config.toml
d_mlp = 768
rope_base = 10000.0
init_std_qkv = 0.0468
init_std_o = 0.00649
init_out_by_depth = true
weight_decay = 0.16
grad_clip = 2.0
decay_fraction = 0.672
seq_len = 128
MLP neurons of a small language model. Each row is named by its layer, matrix (up: input weights) and neuron, and shows model dimensions 96-191. Each number is 128 + 32 x the weight over its row's rms, rounded and kept within 0 to 255.
A block is one neuron, or neurons of one layer that tend to fire together. Before each block is what it responds to, as a language model described it from the Wikipedia text at the highest values.

Description: Subject end before verb. The final token of a clause's subject, just before its verb: pronoun endings (the-y, It, it), surname endings (Lemieu-x), plural nouns (Chiefs, models).
L22.up6 [100 124  87  81 144 180 219 136  96 111 149 151 163  80  93 193  80 120 118 130 171 170 123 133 107 127 113 141 103 113 112 144 159 118 131 111  88 102  96 114 155 181 128 105 101 111 153 150  94 146 139 154 133 157 168 173 169 158 160 135 142 134 134  99  99 135 222  81 175 154 116 142 154 120 143 100 130  78 135 167 134  86 192 162 146  83 116  93 156 117 186 118 127 124 118 104]
L22.up38 [153 194 158 140 129 174 106 146  87 134 146 156 183 109 116 157 105 136 118 118 183 150 141 134 127 132  94 124 135 143 145  72 139 153 110 171 132 131 148 118 105 136 153 145 202 156 104 123 109 124 137 144  88 116 110 106 184 143 126 126 137  91  90  95 131 174 113  81 124 214 158 143  87 105 179 161  95 108 175 207 199 202 129 124 133 129 144 123 154 120 118 152 122 122  69 122]
L22.up210 [117 122 128  97 155 153 140 150 106 100 162 143 143 145 131  98 107 163 114 133 202 184  78 108 109 160 103 123  60 116 108  93 113 120 134 135 108  96 162  86 120 118 100 108 151 144 176 121  80 113 142 157 111  96  73 156 142 105 128 155 144  87 124  89 121 163 117 171 178 174 114 195 128 160 124 132  61  94 153 155 127  80 133 116 109 153  29 137 143 136 114  58 106  92  95  73]
L22.up254 [120  95 163 126 152 111 126 124 127 163 161  86 150 122 126 155 154 116 182  66 147 141 139 137  96 181 156  89 116 108 112  97 111 163 140 174 120 143 112 151 112 151  99 115 162 153 176 147 159 154 151 157 148 124 155 142 181  71 109 126 176  57  51 102 103 156 141 134 196 191 144 148 115 113 135 153 152  56 131 147 201  55 180 114 132 140  99 140 185 117 141  34 146 151 104  77]
L22.up379 [139 107 167 144  98 166 156 143 157 106 169 110 103  98 128 166  24 172 137 154 155 160 140 129 112 140 125 106  96 172 102 122  91 174  90 122 123  83 114 156 156 181  73  98 139  87 145 130 114 119 156 179 127 141 132 196 133 131 152 147  97 119  65 118 115 140 133 161 143 146  87 175 184 121  65 137 114  74  38 113 145 115 132  93  77 138 110 106 112 113 174 138 159 105 159 132]
L22.up422 [157  89 161  80  85 158 171 160 140 110 205 100 138  39 108 194 137 107  74 155 203 145 172  82 110 182 145  94 116 152  91 137 159 159 190 134 114 117 114 137 158 137 210 110 127  85 164 133  89 115 135 175 127  88 141 177 134 161 134 126 119 159 153 169 125  98 142 124 122 156 138 173  88 135 101 123 165  96 131 105 152 134 160 201 147 164  74 101 150  92 141  90 155 109 149 129]
L22.up594 [ 96 109 121 183 151 153 109 121 132 137 159 111 136 120 103 148 154 103 129 127 150 152 133 140  98 133 137 122 179  97 126  73  85  94 169  86 148 162  91  96 113 133 111 100 144  74 135 106 137 157 121 161 130 158 112 122 171  95 142 143 139 138 119 116  76 173 125 121 129 255  98 126 114 127 137  83 116 116 118 136 188 120 105 102 119 149  95 162 106 164 186 117 125 145 130  77]
L22.up765 [149 185 178 132 137 126 150 138 131 159 155 105 161  56  65 155 171 154 135 117 127 167 151  60 128 119  91 147 149 100 183 126 105 187 195 111 170 102 142 101 166 102 101 129 119 147 146 126 196 111 139 130 115 120 131  90 167 117 112 110 130  73  74 113 109  97 152 157 203 178 130 160  98 128 127 148  49 114  91 102 137 142 112 126 101 107 139 122 133 149 133 102 187 230 128  89]

Description: Arabic name fragments. Word pieces inside Arabic, Persian and other non-English personal names, like al-A-z-iz, Ma-s-soud, al-D-in; weaker on mid-word pieces of oddly split English words (tro-ops, office-rs).
L22.up190 [102 118 121 159  69 129  53 141 183 144 177 118 129 129 134 178 193 147 165 125 143 142 109 119 199 152 178  91 136 157 122  86 113 133 133 135 153 166  91 166 142 120 110 130 190 160 109 119 106 118 159 136 127 195 166 113  73  97 103 123 153  94 114  95  92 127 187 121  79 104  41 155 149 117 145 128 171  59 149 101 160 174 171 135 147 164  77 136 161  76 131 106 151  75 161 116]
L22.up205 [150 109 166 127 131 161 176 149 188 124 151 103  77 101 132  99 138 144 113 183 115 155 121 115 128 139 108 112 140 141 137 122 160 165 189 148 130 105 117 113 113 122 145  97 151  83  78  86  88  87 115 145 176 131 108 105  81 120 130 107 108 117 156  97 113 139 190 153 159 153  53  85 165 157  77 139 147  13 117 208 149 206 102  83 119  78 110 116 170 123 149 129 150 127 157 108]
L22.up258 [123 148 126  83 159 120 122 142 183 179 128 102 140 159 114 191  97  96 110 147  90 140 164 116 120 131  68 129 137 136 131 119 110  90  93  14 100  94 118  85  90 155 151 143  41  89 118 110 123 121 188 161 121 113  83 166 110  86 124  97 137 148  81 106 138 167 126 162 152 106  91  81 116 131 186  66 136  74 176 114 159 146 117 104 147  82 112 177 169 117 147  93 131 123 184  94]
L22.up386 [122 109 135 177 140 141 158 151 141 174 147 108 128  77 139  96 109  84 133 133 117 187 102  99 171 102 158  93  78 156 152 130 108 145 155 112 134 113 167 123  98  99  79  96 134 118 128 102 117 178 172 128 177 135 157 106  97 141 160 168 136 126 184 143 160 131 213  91 156 135   6 149 170 107 147  99 113  70 152 131 118  90 132 145 107  89 135 145  88  95 160 110 121 120 157 148]
L22.up697 [114 111 137 160 174 103  59 172 190 192  54 105 149  90 125  53 170 139 111 116 114 179 103  83 182 151 145 110 128 122 173 163 128 131  83 128  52  97 106  94 167 117 124 143 119 170 142 139 110 160 197 153  98 145 141 154 102  94  92 126 130 103 166 146 160 170 139 128 133  93  92 152 135 133 164  94 129 136 138 141 119 167 149 122 132 137  91 145 126  76 166  71 121 116 160 120]
L22.up698 [131 164 159  93 199 122  99 140 148 201 131 116 124  94 104  98  95 159  95 122 151 148 118 157 137 174 143 103 132 113 161  76 143 115 145  62  42 117 111 106 146 130 134 148 166 147 127 118 152 102 143 176 133 108 151  92 148 112 164 133 115 112  89  86 172 100 151 129 119 218  59 104 170  97 120 161 141 135 148  91 129  94  81  82 129 183 100 147 171 118 126 125  82 134 115 154]
L22.up720 [152 143 128 141 172 151 105 148 188 212 118  92 138 110 107  78 114 103 102 159 226 110 145 113 111 157 113 153 212  78 150  92 113 130 191 128  43 113 165 124 180 167 115 114 101 135 131 149  77  92 161 127 130 150 143 145 162 138 168 104 166 177 116 133  98 169 129 100 177 142 117  89 140 127 104 105  78 100 141 149 152 103 150 105 143 150 184 157 135  75 149 126 151 149 173 105]
L22.up727 [122 133 120 176 129  81  87 140 204 148 169  80 119 104 108 124  87 124 130 149  90 146 170 129 184 151 102 100 152 172 119  87 129 174 123  78  98 144 168 140 135 108 170 126 134  77 127 115 115 102 157 152 107 125 134 160 140  87 129  84 139 142 144 116 162 174 219 122 145 175 118 132 106  78 118 177  91 134 165 129 138 128 142  97 129 183  91 141 174  72 163 112 193 148  95  52]

Description: Mid-word name pieces. Inner subword pieces in the middle of multi-token proper names, mostly Arabic and other non-English personal names in tables and lists, e.g. Moham-med, Khali-d, Zam-ant-ha; also some ordinary words like predecess-or.
L14.up239 [107 135  81 171 141  86 130 148 198 134 149  96 104  87 109 110 112 111 179 133  77 170  99  83 140 130  67 132 151 180 194  95 117 176  76 117  85 136 130 131 125 171  59 115 131 106 113 121 127 148 155 140 139 164 157 143 169 140 149  45 129  85 116 148 140 136 190 147  71 136 133 121 101 134  83  89 104 125 117 102  70 151 126  83 118 110  94 117 155 145 134 132 145 126 117 104]
L14.up557 [ 83 103  98 171 132 175 120 183 137 113 138 163 166  54 100 133 120 140 125 141  94 194 109  87 108 118 126 113  85 106 157 134 140 102 112 149 162 102  75 117 120 151 105  62 155 113 122 139  98 145 120 162 136 151 190 190 178 133 146 120 116  94 124 124 110 155 111  90 197 177 102 158 120 202 125  95  87 150  99 176 179  87 163 134 124 117 161 114 121 179 135 108 127 133 130 136]

Description: Adverb endings in narrative. Final pieces of time and sequence adverbs in biographies, such as eventu-ally, recent-ly, brief-ly, and also words like also, later, then, and.
L14.up338 [157 144 125 142 125 179 111 134  86  67  79  82 132  97 159 136 172  87 135  83 165 170 148  92 131 146  62 136 159 135 126 180 148 143 110  68 117  92 203  69 128 153 123 141  99 155 116 182 154 136 114 103  97 126 160 156 241 187 105 100 108 122 122 131 149 168 105 156 235 173 179 130 175  95  92  95 134 145 167 146 148 154 151 125 110 145 100 100 114  94 159 125 169 111 136  84]
L14.up666 [ 97 131 117 148 170 121 164 126 225 138 171  85 134 143 179 173 138  81 182  87  93 129 152  89  84  80  82 145 103 207 141 116 136 146 139 124 140 117 135  95 126 101 102 115 123 124 131 177 109 106 116 124 172 183 139 171 143  83 128 113 126 143  67 170 181 157 133 128 173 147 145 224 106 137 119  74  64 126 118 125 150 101 146 186 110 101 123  94 133 115 102  74 114 156 111  69]

Description: Foreign name word-pieces. Word pieces inside romanized non-English proper names, mostly Asian person and place names in lists and tables (Nakho-n, Mye-ong-gok, Hae-j-ung), plus occasional verbs right after a place name (is, had).
L19.up156 [103 126 108 158 165 131  80 153 178 100  95 151 159 135 146 108  87 106 146 148  93 171 100 161 195 119 150  90 143 160 148  78 101 118 148 165 136 173 130 118 167 148 109 103 137 137 118 108 111 123 110 126 194 133 155 140 118 156 142  54 100 118 103 148 133 144 106  94 147 108 148 147 169 145 143  80 106 130 158 163 145 122  85 141  37  86 123  90 100 112 142 106 127 118 135 115]
L19.up394 [120  84  84 164 116  98 164 146 188 146 119  63 135 138 226 158 141  56 103 108 160 172 134 130 178 136 150 133 118 150 134 104 102 133  94  86 108 148 123 111 178 151  57 148 158 122 102 106 165 133 112  91 179 106 171 121 166 102 160  79 215 132  93 133 145 105 133 133 160 119 114 181 165 116 166 172 136 132  75 105 136 131  94 161  83 132  79 135  69 138 105 142  90 142 106  18]
L19.up479 [132  58 136 147 132 147 100 146 133 133  90 103 156 147 144  80 156  88 122  98 146 196  89 136 113 102 226 120 111 146 152  89 116 150 152 133 134 183 100  84 147 139 137 106 123 174  73  96  99 186 166 106 122 120 123 139 128 131 142 116 112 174  79 183 164 116 153 104 127 123  54 179 133 112 181  66 122  74 140 129 126  95  91 174  66 132  42 107  94  92 149 115 120 141 176 127]
L19.up658 [140 119 128 200 160 143 147 146 160 143 147 126 123 102 170 115 177  80 144  90 132 148 105 114 100 135 127 128 162  80 108  90 193 151 175  52 134 121 137 153 119 135 126  99 139 105 137 106 124  68 141 165 150 130 125 126 153 188 133  99 116 132  70 133 124 123 151 158 199 110  82 132 151 148 144  70  62  70 120 149 110 129 154  83 110 148  47 122 133  68 129  96 107 145 120 148]